config.yaml
head_dim: 128
parallel_block: false
init: "uniform"
init_mimetic: 0.7
lr_mult_o: 0.676
final_lr_fraction: 0.0
train_tokens: 209600000
MLP neurons of a small language model. Each row is named by its layer, matrix (gate and up: input weights) and neuron, and shows model dimensions 128-255. Each number is 128 + 24 x the weight over its row's rms, rounded and kept within 0 to 255. Numbers have three digits each. A neuron's up and down rows have the sign that makes its largest values positive.
A block is one neuron, or neurons of one layer that tend to fire together. After each block is what it responds to, as a language model described it from the Wikipedia text at the highest values.

L6.gate53:149100127116117108101128149130120141169178142112141147142123168092129109143129122172100183146099094138128151080118135095146120149126125105145143127149103190182121117140117127146149141147112158158179157120146097139102147095124118148142104161145105099106121106101151101090143128125124160130137211147109107124128118127181141121171107139126077105183169129143140143124129165138104129152133
L6.up53:113094101129132088128096144108109143132141118127148134131073098156111103114131161135118120144135100105123140162110129117103076157133105106144150133161113141109143090185111129121120131184113096164139118139129171112092148155121111137122152088133106122108095133136091157119144100110121135102140155130098181160089138136176156096152121119129120097151139112137162151127173126125136108111122
L6.gate99:140119171149163129094081106127112178116145129127151115105125151146099113110158119122115113110125137162148127131089120181140109141125055117169158113122083122143148122124140119167132124146156110137120110132072134103112133114105146143106133106121118133141146123158115116109128144122107126128135134160094134127112127137149151109123135142130097164133120130099089125127098126159088138166174
L6.up99:147099111105159117153111143129147082136114149121081135132121090109132103089133131129138051149126129140129106142099160106140141125149139112148104114098152098187114117127124139133117142133105116123152105104125107131157137099186119109113131170127132100159139117141139145116117078084131120137122144157095134150169138113140153192155121142146114143091103134137138160129096121124158164128138
L6.gate590:138122156096121144131154134088166215113105175182130114123100108118124147109122137098099139121184120121097142145122098137164092107081107122146107132113148118122124137142107127144153123148121103144153126169143098157158121136117128115105107123138134139130096120114149126134119108160120075141154126135138128105088125144172091112131129120173126121136118119109119159092098148106121103172159
L6.up590:087082147098170140128168136148143144154103141112123133093181121120128165139139128124078116132150107134121120166090158105166134122118129064144134129110103155107153148094114100114137124116086102080143147138137145127118107132138104140118134150107103136102133142142101125114133086123161096173138131127121120179090161147158095143092132109147149144126128108133086154083113127131165146107168
L6.gate684:116085133112101120115124181072154145085144097144137127128129122108132134124138087116111147143107125130146106147106130113120102127161130146123149146153068162129125126134105143150140130115098127124153113122064153141132113066120153110101142106082122149146135158141172147145122114120105155150141150154101156131120150138147087121147133060180128145128121139126149128100130141103120156142147
L6.up684:121113121124150126127115129113132167080139091140143129123128130102142124144131120131098134120155121118119144177112159162154140124104109112131133113129159098131134164118146150142136074151140142168159124145113130085156116127190111136135138133098152143137180126146134086130160135121116142128166124160105126123099103133125109159162150155114107116095135098078120140136136126194144142135098
Hyphens and connectors inside multi-part proper names, especially Arabic al- names and double-barrelled surnames, e.g. al-Sharia, Alexander-Walker, David-Weill.

L6.gate172:121157111099109099162112119124105096135046124170164133097131106166141107126112152088112067145139105138146102123110163135145137159128156115144107097160102157137114111163146139087089145124098135164144160086122117148138173083146110139107146155098146141115163126113089136134177132102158149133088141090123144110087178137114113195126073162172092122147112132122121147158107109125146140106108
L6.up172:122121123158130112170085072101162124171105132122159114073125112139175123113131109112101123178114130171126155119120107096146176178131144099141108110101132150117131117170123145143127097120114140157099141083104092139116178137154117151119198125099159179117115085149120132147159137095140132111092151110127130128118132106103116133146128158126123116133113128156143129139097171128112131125116
L6.gate390:120125131134142122125104134106131123140137093163133087122168078117168140130166115103140121162165146135110083197169089124138125140118108140121125080092164174130126095072160144119137119114133129071140155127166089150149164083120106118153164140135124142133099126148138155070126118134160165108169136128173128103122128142133111172128146158140113148125121103130187112140124119098142167100102
L6.up390:118129167105103120122173159120134105091105144168113108119140094135098116136170138113139132140132128143125157110130120092151146142076110104132149112140120139117148137147137130182144110120152134149101069128098158124141146106161098130142123143109155127111123135133153160115114108081140189115110081099135146106130142170120152086122131112096118112132134124102144147111112127148155112113054
L6.gate588:112156119107142139134105122138086150117111123184099135076162122133132111100110113122143104149127129147136151164158122134139115107129167130153140126104124097125114142141117147121088107175153130127122114114119109116150137105103142150111067120106090132127199129150101121100157114130154150122099129118110163089122145122169156139124105136119142142128154131129126108145154097103156127079156
L6.up588:120134150120084165127104090096100162161131120115109139144098123147132111097122117120128122113158125140088109128130085134107167127137102124139163079139133107115127109139139143100101112085135070154177149119144120175100126100086122120142157118141120115137138139103143154138130108113166147136101130157136138110130185114089132141131116104157123089127123114136078143083124144090126130131131
L6.gate639:099149207112123139158114150095150082117113117125155113095157096094144131163090109111118124130131165089126161160143129125111176137129112100127149143145139076123129099162140156138095119131148108114130163142107090102114158086126126137116136153137153160116153142180129155082135130119127177120102146116108175085132144120133114166133135139122114135145139114139170154134114136116090118126105
L6.up639:116093151099093130108131134131178088170112142121103122114169098117112127120145106136134123126114133101116155112130117129166172125126113104105169107185145102104069101152104170132095172145141165089157168146108129144111161077115112172140116153132164159131159165150114150118104125134159147102110133123125141122106170121151154161133162114136118131127120119099152097139123134110149145080084
Word-final pieces that close a modal, negation or adverb before the verb, such as m-ight, did-n't, eventu-ally, plus was not and was also.

L5.gate59:130151133153105118148142150119110096153075153120105108128141122139115119123115121166148153115158122094124129092150122098138118140098167184105140094119124077118143153136130137118123113130129182097135125117157135149124104143134149137100172133177097134087134134144146171133141127148154108112136133123134117100210172130158114128126131131097113102095097132132131119119129068153127098145108
L5.up59:133148152148140102172149114133129123111085120104141114133131132129095077125111114120137137069144132130093168140143159110119123120093141125126144124130144129122166119150132110112118153176131108107118129153133084137129118138091160134139148168139135130130078155130127097093134129147113109104147132137135124120093134070117184140139173131150153109114137094135106099084113178104157111122157
L5.gate170:084160099098130134115134119154111131148102166155109093150105127139132102112159128123119118139131109106096131109170162096142160169140141099171107136107127109118131095140132165135074121160133177114148126097143114112161090134108138156119127085109136112098076157108146110114086095111145117172101133122117089120114081149131118167140101150117145116129125110174104115162091149137141178154145
L5.up170:090140165102144082118146134176094111164139131159162120136113096135134105112117109084117129135126107145099129137155130109094113113110141154166116156132133097131133121142104127144118137135147194048129112099123126103178151075135127174128093098082142120130102138118123151129158090093122125165120140103156115134126124161088132144125101141110068116135122125155109081107120056133106132136182
L5.gate330:114115155116148120109137116115147148146106150133129150128129091142054109137136089152114143137085083102141137125181131142175140127099128128154070134119100131133170164117179124135131182125150133127142166145160138146128119154125082097088085123161161090095144147159118121123122132150137119126075133126143098125141124124149134127125113132100147130160091117162130149181151135115136145099141
L5.up330:125174125158161112178163134091136098138078110110144155139134115130082076121107145098139168127102064113119133141130064113124121113101141126119087138100114096154188101118131127135118161119111140127113108131144111116112117125149121094107096136070134106113132136125104155093089116128157165114127154099148134126144115159112069095144146113167135135145145135161118152128151140113118111156148
L5.gate543:127129128115154138155085116116166178110144150146124104132137118182144130149142180178109140173147101159095112085128157139117102107143117165153122108138125169108152176134137105123080116172069156109074133139117185092153135131108125146127095100123152097131147118088102159139164099095135149105075074131124147139128148117111143127160160099121128118128139115109159090153107140112126144112124
L5.up543:161080110127142129097123114079131128119130121108148130102111150133138134102173118084127118137167108098133125134093139112137099171140182163138135142108134117140142121098138101135147133134132133159150095115126152110107147134142087110104120139112135090169132155120108167140171068155117114124111096154154169133197104104158138130118129156095136132150109117148191129153123137140155124132138
Pipe separators after a column header or label in Wikipedia tables (League |, Report |); also periods closing abbreviations (Gagnep., Ltd.) and mid-word pieces.

L2.gate459:093123171171143155162132113168119135120166120139149171123136128097162120139129116129115104134163127108135156117134139155088130115175165134109108128097089101120143096137116132126121124097096110119136112143133182154144138121127096117131141125183130160116102119118130103173142146132186127166093130118135147143155178125124153139113144142121141141098138159089114117122133150133155045143122
L2.up459:121148173188126133147112121160139119158153125125145153109134151136161128110129114126165098109159125106136134136156096150126154146137160146122075117127095118094154078142115155118127128113073109111142144119131142151146132133145075087114161152160150167111120122116114144165113133118176096151108114125133147112182167144144105136118153151086110148113125161099089111141158156159132086133131
Mainly the stem "critic" in critic, critics, criticized, critical, in reviews and reactions; also weaker hits on evaluative or reporting stems like review, said, claim, support.

L6.gate86:146148136080108147102120115108123126164102142076093156113102129136134089153161119147129131097098127154126129114145171144125145164132087144112097161128080117136107111142130116128138109133147096131110085153130120162127123136139150082150116152158119117146122063125109182126121139153159152165129141115183086136111106151160099134134126116124116119107123147133107173144149113132193120109113
L6.up86:143144131156119120140143126091136124113146134152166107122121121147121161123183149156130149081125141111077107096139137124155080137122186156157125119087124139142173125118137104146108131086111087100116102158116134139101204147159134134158127137133142109117134160143133103106099111126150117103104109113152167116085118136150109137132115104101117129130099078150131189110118110139172115109115
L6.gate268:132142095124092102117119125128097108147114145123127142165115129109081104145135085125131149115136134161160174151180140156136150126107130146090103118096103203124092143119109150120134087125151113158114136113134150125156103121127155121115106162135115073127114109172161131126157101118183139125092119136137134104134101092122132111141111145116182128138187125139162081103125129125140117134123
L6.up268:129135094131124094160109090077140146165109139126113144119125148091124133119109102095101142117194081148104107141165144138139154104084107130121125124116126133128146177141104151159145124115123146120101111142139160152123131067160116129141132165106123168158135098131156100108121114117154159148123133141144106180125124159142149127125074102129151142101148114116160131120121109100090167113112
L6.gate384:094118089170093110144123111125165114145105147116077158136148126074086141132145106121096158124137138130125114115138157115124146151102158129141106115148086143151134128150113143101104099139113149083100166155141113080163139140166119125166121143126115145154130123138106137129126121065140137098103106083117120107161104107119096112138120108116153135095129116139118141124145114107138132121087
L6.up384:055079090106111083133134166133104108144094142124132109149139173141115139124146150200145150121077149081081129141117088146093161131097103117120112148117110117144105108114126092132123136134095152115136127115135126120119141089133088116172132125100152117113117112123155148151099083131140126133158176124144150141159101132141089162126148106107136138179102134121162077134112167079124130138114
L6.gate436:158095173129114111138112115163087110122094147090128118135139102144105099178135077120106097129149128118101178146128100140100193091109120084143111135124113134128154131098159151083108126080113136122136148155180134149132091133177146095121112094145118119103118075165126111133129160113157141141130182135174112142133128112125124138130153130122165135120130127134121152105141155154131110141143
L6.up436:124107145129148101187148136168117176098106172142139127123162127165164085089149161118139137070125121170101151141126147137140085107134120158121109105130147125105165105143180102095105149167116138093126096139130137164126143140140119143189125167140160075124142123133131131134138130117180128118117169121128068163162117147109140113124097135096126102122101109132131092119128099123144111124109
Fires most on the second pipe of wiki table headers after Rank or Party (Rank | Heat, Party | | Candidate), and also on mid-word pieces like stud-y, stor-y, ch-il-d.

L6.gate100:135135132172102152116108090106115111080109075143126119130135128159135124135131179135120119102121133138125103178153170101105133147122101132177138133130163122134108151152066126096125133119129121133121087111119123132135161144097150109130131143140098098126112146101137085118138098161127088152113111115106111116117137129154126109096120137157109078099127142167148103181116134185143111144142
L6.up100:121154120149097140123084093139113115121097106116080120120115156146131147136129111136122139111131134163141108146125118162150131115150126139114115150111136156117136129135135121126091117095121125166124139148144146128109177108084135144138140098167173138161106108125147077161152140112159101136134097144156103125170090193187136136089108104139132107094128158166143139168165135143125124150151
L6.gate133:143111149143153133120112101133073126114132120144112117135132153174109122187167093141147133135156107065142117080158136108091126163084137102120130137115168112126084143114099112110103107109127101155121133132132121135150132126086140109110139115137099116121120107106104115135093127103106105127135094096117140158166152125154152142110138092109126117108127160182158131143142085145118115116104
L6.up133:110119161129126107106159106110093091103091105168107113153135142144083134146088099119170118127128124145116099097147135123120116111086140138120148127135147100124144126115112104102089136111118106161141138183151158132101115108136137120148145124118166100112117140135101117135089147114144105105160092165134122131133154156184142125107148128128100123098056158128110141129140119128134110139155
L6.gate323:096140149142132141121112115144139117103157106087155090167155121141166128146077143113113171145112085113158075119142122121149129131135138116096106153124167147157102134139145131160118173161109155171115162119116183116120145120154162112142124091153137144135132142106119127117097116160087099127126155170142138131096140189083130174111164094115129111112096134118149155141120122159135154113165
L6.up323:073134128173087128134101141174114116147120093129153098107107181139137142139157130176124140178142162134122123137119152149114137135136165144066073134119118169107115104114106150146143102148115120157122173125154135161182136169096144156143109126102149128117100110111121117120112118150071113103144095136170135143125110130112123114127121128135115120120116141172137096154077133105146133115150
L6.gate345:137143130118175152138109130131149080116131101147125176159068188133103125164148132143149119120134124061120146114145126135104159175104123123136161153087107145116160117134108073151134174124135151161126116156131106129136144122134128127106172135098160115148159114133145117123150146178123126135144061159108105166143164129137141089115195123135144075126079130131126139125139095095158129146128
L6.up345:099159141128138138124116079127114131153157126121116141127117110157165173141150122091139133153152140109119113156137143122095181127126125092105136133115150178143150096134134091127110149123156148106156166152153114126142128099168188174144150099137126118128134120128092102159148125136141100094124113131117161134152120108155134137101151098149092099128138137198192088127102164136118119170135
Final word pieces that complete nouns for a person's role or occupation, such as football-er, manage-r, design-er, administra-tor, cous-in.

L2.gate663:104070133164120145115130107136101129103128131128118087139115117088120147135146118102134150131098141062128159143126141146097133120102175111155121119108161131111108176163105120141103098117078148083125117113150133150107093153141121150100145117114170118161116098160106111119166097129154164119084173128134137127051128093126117126167138087122147121163145139101089088127139138128133140129123
L2.up663:103126155154099129104145126150102141124137131142123112159103135164132132106125137131151120152100167059147132100136136121106114129111152114131116130116097123119091130168129121155135129132101149110123109102105131123125081130085101128123115167146148115156101125144128117106148149136116178155063162151133136136104122099120138123185125122093131131145160110097121116108153106169138149132106
Short subword pieces, mostly "le", right after a word-initial letter in split-up names and words (F-le-tcher, G-le-navon, E-le-ction), often in table rows.

L5.gate14:073138138113138159153110176172155125145117093127163104128118145191149102112159129141126128138146147106132104108097128154109106097114095120161099136142166092119123154143142116144151162137128122140136133155122118124123132158111132075124113098138130124165177093128134132103105136138156135103150143085146182105142162159099147134153131081122115102129135160179146113203104174141181144139107
L5.up14:129111099130153131110099117136159141126162119122146098114132133167155104115125138102101124131138134151106137138103145102084055151131127136147121148131144128116125139122110117154096099096130097101091113122139140075140130137111159104114095067117174120110155119096148163149152091138076091149182113142146137121188176131080149141133131134080115135156120184175139131175109201152138185140071
L5.gate53:101134138112159117143171114140125155162161137067105118140142121127136104126127129129115117144093123132120121142129113162103169117128131163135138182101092137113144085114115130179168121113125126133106101126099154143171103141113137160117129137114094184157103091113149151132107131167097113131145121119099123098141165126130118106125173110143114171115121143108114125133110124069131137128129
L5.up53:114116150117119151106127111128147145133134109157082149114118126108127136123104076112132130105088126111148150132121090121122131138148144126105098133148106131143099157128116127089136151132067175113141120144134096098171121128098116157160138103097093132128129131079103130132126118165134192141121162129151116105149100141148140095117115127125126117111128120138125161146105129110178127117072
L5.gate256:114160139125087121126114154106123130100149101174129126146162100155075085155149131164123111151112103114145103118104179090109143114102106164147125161152156103094120165131109116132122145114140104120095114133163090139087129100104145161135125166140152147151135117164108156127139130149120135132104087126168146118147125132089124139120143102121165123104155088116147105126066131117167160099128
L5.up256:106152117106116139135146118081142180135172064155152105098145154126132069114173133118129116151128124169108140121111177073158095130154112149139128157162112112144168133109113085176127123166121079145156096121137121143124182122085138102109120119130190078123115144081132127117151092165139122121155142114105093159121145140132163140091130107072162124108154124174141148140121094125138107119112
L5.gate522:111128119112109161172126106106137105090141117102170134139142122108122110171141140109169126150125113101123105125122163124121122136207151144100142109104164159171102118104121084144146135119095121092163119135140133097120171120143170101118075140098093114110124132113098134145127126136122101138107140128134122070112132125125147126137129188145091114125112152128117091172140098157114127143126
L5.up522:096134135118144154188103132129130105093147121117145159126098132151120122149156141133104110136142068056097118084128143097130181116158112096145105160098143193100131153119086085146131163125127109143142122083134141118107099188104119124117102113139106120128135122129109110135105149120129135092129102077114078112128133107093130123116115142126118163156140102136120091140132116142116118151152
Middle or final word-piece fragments that complete a word split into pieces, such as "ta" in data, "us" in industry, "ment" in apartments.

L5.gate165:110144111140112106149132151135106100165103108108127137115134153113120088101135105136133095116142097123116146143115155133126132118112107140080151075178143115120131128177112167081167138119112136113102119112104158119124099107133157146139098086118149152132166121156116147109148150153121126130144079107116165132177150117132116106112144099118086159089131151166136085142131148093112167112088
L5.up165:100121103168129152118164127130092124109135106090110115102092121106108156079139124116142129145093126106130094131073104107148148112123111138101143128157109124120086135149104160122182133120105142134137137101109101109147157159140153154128113113080087156114175152123132125132159119113139131138116133130124158087140115158131128184130087112149129133123125155097117102142144166114110152074159
L5.gate284:083104073113140144109114088133113125142101101093157130147110110116129102140113141107063115143131099140134120132138095111142117166096100130098103115128130150122090147141097141109145128122119104152175131117146148110101113103154179129137101128136147113147138144110134093127127102123154106123123174117087142111150110156164115119126091130098141134137136133127169095110161137146178141105119
L5.up284:141146095143135105099134097131121161142140128125130143143107101160120118160127129134099111057131097111090165117127120066140127115110129099094131181132098149118122131080114141145090099152165096148158120136071140120098137121127164122143109109128056111198161140079155131131156097121119109147118112158126144136137132157075141170142124130137103138155079117144139125120159149125119140112142
L5.gate337:122159134119098148120151145119117108123135169102097117137163092141147147097113115151150156127142138067125162164130136114149159119146122126121100117118100129066167117142113110125097097115184154126118148108125094130144110131153109151150132127138114126115124125168128135088144158171122158121122128119119135127088143119131139115167102099087162109089145147132120109136149121109099082129089
L5.up337:107109143132118095133142098116122137097135179143116140089149157180157095096086126145123126135101116076160119166111130144128126132126164138186156157117142182110174122157126150125111128135126111123117137112113107169106132146144102144097106126130117103165171155175106114178118094161126124109142142115098122128104117119158118140162088109120110122118139089148151115086138114101127101147093
L5.gate472:110118130124113129143129121106171170125092138135064145119123134100115122127164108103117131128156103115121133126101138133150128166135153132106126085116117108124094109065139156126138112112138111114143122120108120107144156134120180121161134162110147135133138121159156131157173132132149082127151112148112123132131097160119111160178113122120142119116118170146184150137088136111124106124087
L5.up472:130144096119167133116138120126139133147129138096114157128147114120111091137117102108101143126123107106132135078101182108098121122109150131107141079112115079097175129123144138111171132150139136158173132148094101157085139134106158135151084181127169105144138150120134145172160120187138112138096121130120158127159128126136128167141120129112115134135101117094197170125157128114111151139091
Fires on the second piece of a word split mid-word, above all ver in ne|ver, e|ver, howe|ver, and also Kenn|ed|y, W|om|en, Mirr|or.

L6.gate200:139120148167111116113098118142138119116129116080114142121152152128126121138152142123143116130139106144138089189128121159134084128099089097103119122141150127146156122092132175108086118157137119117148117134164131115094119110108174123110144155105173101157137086131098101109128127131131131137108135103106137113092108130136132116172102099069172112111145177132123137123160119084126126103152
L6.up200:110142120076132151128119155152169111167118117127133182181088168137122082086117079134163100122123130148116119133128097141179120118154137138115126150131167141107134162128100088147140117071142138126159129129164089125118118144097103126118108103150130190129092103125110117134149172103149137136114125095133140114142141133164120138129104162136115144127125147112106096117144132158110165121170
L6.gate457:107159135109155141106068127141119133091105078121111167142148085134129091146121111145130128184132155145140143150151172094164099118126083102102141148164111154116109140137140100167122137116114094135147098079100131084139153119128116109134084111145108140127102081089120174153138152166107107125083129118115112135179154108136138098117128132132128133096075097113104123098132172128122128105151
L6.up457:110088110124197080173135163126163160099113118134130118091129107119126150141123166119144147108129080108135121173121127135127129147154138090131133142085125113104131174100094138144103140139124133112091110148145102133114113119113159095077130126066118133146150128122085183120089143087182146130186113133120117104116150126152149138123124089121154089154083111141154136122135128091134089126105
L6.gate535:127110102128139113113108155109099155076106105110133105117109090114146146126117111142115140129131102127135123134136110148117163127150145135130090117113107159103136139171139129096099125158147141127079112146107117099163132089112079093146080102101143131098161127088115108160121127099133145124131128126137085131084143117106136152115108098153180098099135060105170109141134111146166142155099
L6.up535:139119124129156127130102127123174184122149087094119141135144147137168171116099087116098128107169118134141141163118168128111151118096159138173127103147128169077096098127107078114153145127164167093087147112102162127155126158117126078128110105096087152104079116131142114151187137113130132168102088117149108101145173166124116149113157109151138139107124130091162112131139117128134147147124
L6.gate536:117127109184138120149165120082123102112106106151111132147091101143141149143141122155068162150145105131156097177150108128178112129159144141069125132091115121097181133084163137105088114133109118099098090122127140130128137092148123118095139076116123136105109080110090138138120139123160164070131114130090138160128124127146120123130140101124112120084135096130115172100090123099149110095109
L6.up536:115118155165109143119105121114088174128143127110134152139143134108116141136138121172117148173135121158106135125148179083113159081101140163172152128143114132135115155117098124089097173111139117111098108130138128136137140130121140116128166055126135146129083095093134148146086159127167133090123086108080128150146091136103160110163124121104124112160141150130118127113132162140149115082101
Closing double quote marks ending a quoted phrase, mostly right after a sentence-final period; weaker on mid-word pieces (ob-vi-ous, ter-ri-tory) and on "such".

L2.gate552:115081148109105143165120125161153140095161134173158078113117119153128087127144108077166158105158046118145173135145139107167146139152125104163117151134141103098177109106091104112124112119144136078131138110118088120115139124109128098108106117153108110110130120101114156094128101121119149126152119152166156113139132139113137116137126122099058144107132124141125109093108161098133133110141
L2.up552:155123149130095120134110141130134107103116145109135106124112132149137116102104155164146153135131127164118146102133146139152186115088158075117155155150127126141136116115100117120137116144163121064104132099125116117118117128141107112138090110098140128119137136135099153137146113131118136141157158142125129113112140135125126064138115125094078106132164142106117095127144158094145144067134
Mostly the piece air or Air, as a word or inside names and words (Air Medal, Airport, Alistair, dairy, chair), plus closing quotation marks and mid-name fragments.

L2.gate465:117104128104124156160136155140096148111084125163131113146147117131101135121150115135118138113124170106134122089119131128142085096134163142132137107133135157167165122146133127096139137128125171137104145114154119173139141141160167137140114117145101137182111126118092096180156099094113149169130149104099089116142109118127106074140134145066196132127097109133113078111132111112066127140115
L2.up465:125135118083115132133148136137172142137128161071103128128109107157127146113167117143126141097121187146155106106112087130122105124133162167126125146133115133117152106176146129110168090138122144127120133153157128144163124139145143110115110136143104105148109178079115123135118120093093134115094116144183093168133086125139116119179127169108131119138135141145119107113109115107062139161169
Pipe separators between column names in the first header row of wiki tables, e.g. "| Rank |", "| Party |"; also semicolons and some mid-word pieces.

L5.gate268:141133097113140104167159155081126141159125168142136130118096152117098083129121136130154129143129090098194153143131111169188147133171121111155130114105189073125107134134108154117126175145152127148119109095143126089139081143125156135126154112143150171126156185114124104091124094130122126146110070137124130138128158108156135126115108092118130123139174120131127136174127147122135154146088
L5.up268:134144101097113167142120098124182108136156141151129088156079138129104147145084187129089093133127115116112120125131118116132134149096092119120099121129105141142131164167095084102082136119115144127134099091076135135134071129147161124101162165121122096151140112122137129153148148083115143113106104149165116140125158103167149092107116133126139179133140124118099159166087135135111110139146
L5.gate447:084109120121112155113106117149159124093155128160117169142094099127100190134139182152142146108108117106112139105163104140140100143122127158128132126141112172094135155093119137127174079119134093131136162115123125150118180145143126126112154090137076105092145171108110110139140156155141123178130136106151124103094200172143118138117113137127125130178133132143131142122142121101123163155121
L5.up447:146142113126122170134111106116142151136146102140134122151095120089117161134120183163121125146100090125084154116163056155127117108112100110112161192138090120106088145068146141146095132134110108156115132120133094116122140135194107132110135096119111102143124159100138129168090130142139139147157166103120110098121157147122130135128092136090096139122136107180139121108141150099131138103131
L5.gate535:138132144143105115172130112106114115138163169114074129144151137142154144136132082122153139158149145116090131127154127156112155118127128140125151160117128136154147111154115103141128128147130125131160129101139200123145126122166100130135152138113137117095176168141100115116120130119116125111106117131121172105115160116149063102111191142075128154123155139132117105137141120139118124162148
L5.up535:121130125120126123113143101157103092168168145106093138137111152129105158138105147141107104128131120118155134133151124089160107103134121102114139095158132110127099144144155130146173101133064119133149084113139083139099136096146176120076150123148109103070169083133128142128104105119145113133117130115126144122132158130113130153094124113144090130100088110140114123100094132140153109163120
L5.gate591:107101172159129102170115149109122107092095122161103137105139158130118151136173107111128158141180138074111154137132134105141127125114159161132142156107148122124149151149086093140102115130110140112108090104155121123147136135111108100104113087129144101105182123128103155125076145109128115119142094145149151092151152113094115168121133164098138139123166089152156125144095143166097082151119
L5.up591:120062108122132173178142118080116116157162119142156100108137134126176135116139108130159160159159100100123111113096131111115121149137150133167128141098104161103187114135155122140130121105045134128117091096144132123134102107152117129130160103148104101121155113102099139116153134139124104117125109127118107122157150110121125132136163116117117157095173129135144148140127087123133076125113
Final subword pieces that finish a split word, mostly nouns for people's roles or titles like found-er, Archiv-ist, prin-ce, lieuten-ant, plus other nouns such as Magaz-ine and im-age.

L5.gate136:099139163121111091156138151110165099114156139158117165133158088138162114171117103113138118115139155146126130110122103126076132074161132081142121123148150118130155130089120079145143145166148096086138154158159126139140093114134111144125101144102154160113144134103101095103124090113129115093194146147104161120190136130155142139124134085168120126130132121099137141125062087106168109150167
L5.up136:126169122184152140121173177126147127127093158128172154147108129128074164191123107190125150144094171107154152126085129108155126139118123099105134153114093105111123091116128113092126119175116142123118127090101129137126107112143125177081110124119072083161084135132132120151108134111126104125120169140114149142122131120161162143125114116173083161156155134132113113058125110104130144097130
L5.gate486:142131132097138136126122133156136144134132192108133120138107117127102090102130136095138150176167107100124141145135111121178106169165151157131106148154140114147125138105122109148114115125114092129104123109146110090131147121105123145155086121132119128116124121113151111111125142120128114110152134127116128138126093101164115168105127157129151196150139169134108113122131169169169106136117
L5.up486:116168168116162135084116124099106111116191166118079078130142150101130095086130108090144121100143136170106123130182096092109090170098131156132121139132150110143093151135121132158114108120106131084111122147102109121115135124093162113128124135122094150121114114087139128104064138128091152109158120135110125119115099166155102088108133107128117123160190154133129123119129184111112157114117
L5.gate594:104119159112124114154116132183075148121107071130144150156095125112134128146110116104136145123110095156103117120087131108171151127172171128102121116160112152158132095107147165150144110132163148161122147101085161143193117135156097162161132137109156146134130087145102148103144124131144149128151115135122087126145146136158107126153100136136131133152127139087116142110122144120176135142140
L5.up594:165179111131115123150118128116146139122116098088109109122102142135126153167087134107152158140123092129121136157161150118143126142168147123119116061143154107120117169158091132103149140140127131121092091122134072089166121154126150121123154130096112094085170094107126170133163129129125122110106105140146148146137123084137115122121150129147152122118111122088132114132142097113147147158115
L5.gate598:118145153136145102144147134113142140112159144088161132149107110122131099129082138150153108176142094106106094106166135107118118136126181132123092124155120122114138137137141109081118136121106118146108110140116147156118108157117135126109120110174143141144149109130103121099120118159106117163138125131066126121131146103190123106140151108122110109133140117129095131130114132094151179117102
L5.up598:119128096120142153110119148102090130124105157107140136148132159090100137123114073133115139111102120154146138100087098119155128166122109139129109121134095082137135162096088118172113124110081142149097107152110063151111119136117087148101085134121136154135113140136131139157143098157111112119134140132090147136099140171151075085147144147130121119104107077140177119125161148150158120163135
Word-internal pieces of proper names such as Val-le, Qu-ad, Ma-di-son, plus hyphens, en dashes and ampersands inside compounds like Marxist–Leninist, host-pathogen, Denver & Rio.

L2.gate634:149147116130125095105115120141096132109137097173121155140112111182128109143093106086097176144129120088125121080121125162160105145142116140130138119158139100114123128113123116133105120131105122117133104157120118156106146157124153148097115124097150154168111134115155136135170133137096165104137168068148123153079114116124158139116162157096155124114162159143136131130097125087101121088117
L2.up634:125157139098117095111131164109123071149171140155109157105107113131127117131124113085105113149181125150138105090134157111133143078128138119162099086125171099131160108121153113120120111124136117138145151154129144139126146148143131135176080145131138118161152147127130124137080138111070129136119108157173136156110111133132160107149170101144117146145127172161118099143168178135127134139165
Word-opening fragments that need a continuation, such as re (tiring, bel), de (ities), par (liament), plus mid-word pieces like lo-t, b-ough, lat-ter; also the word not and clause-joining semicolons.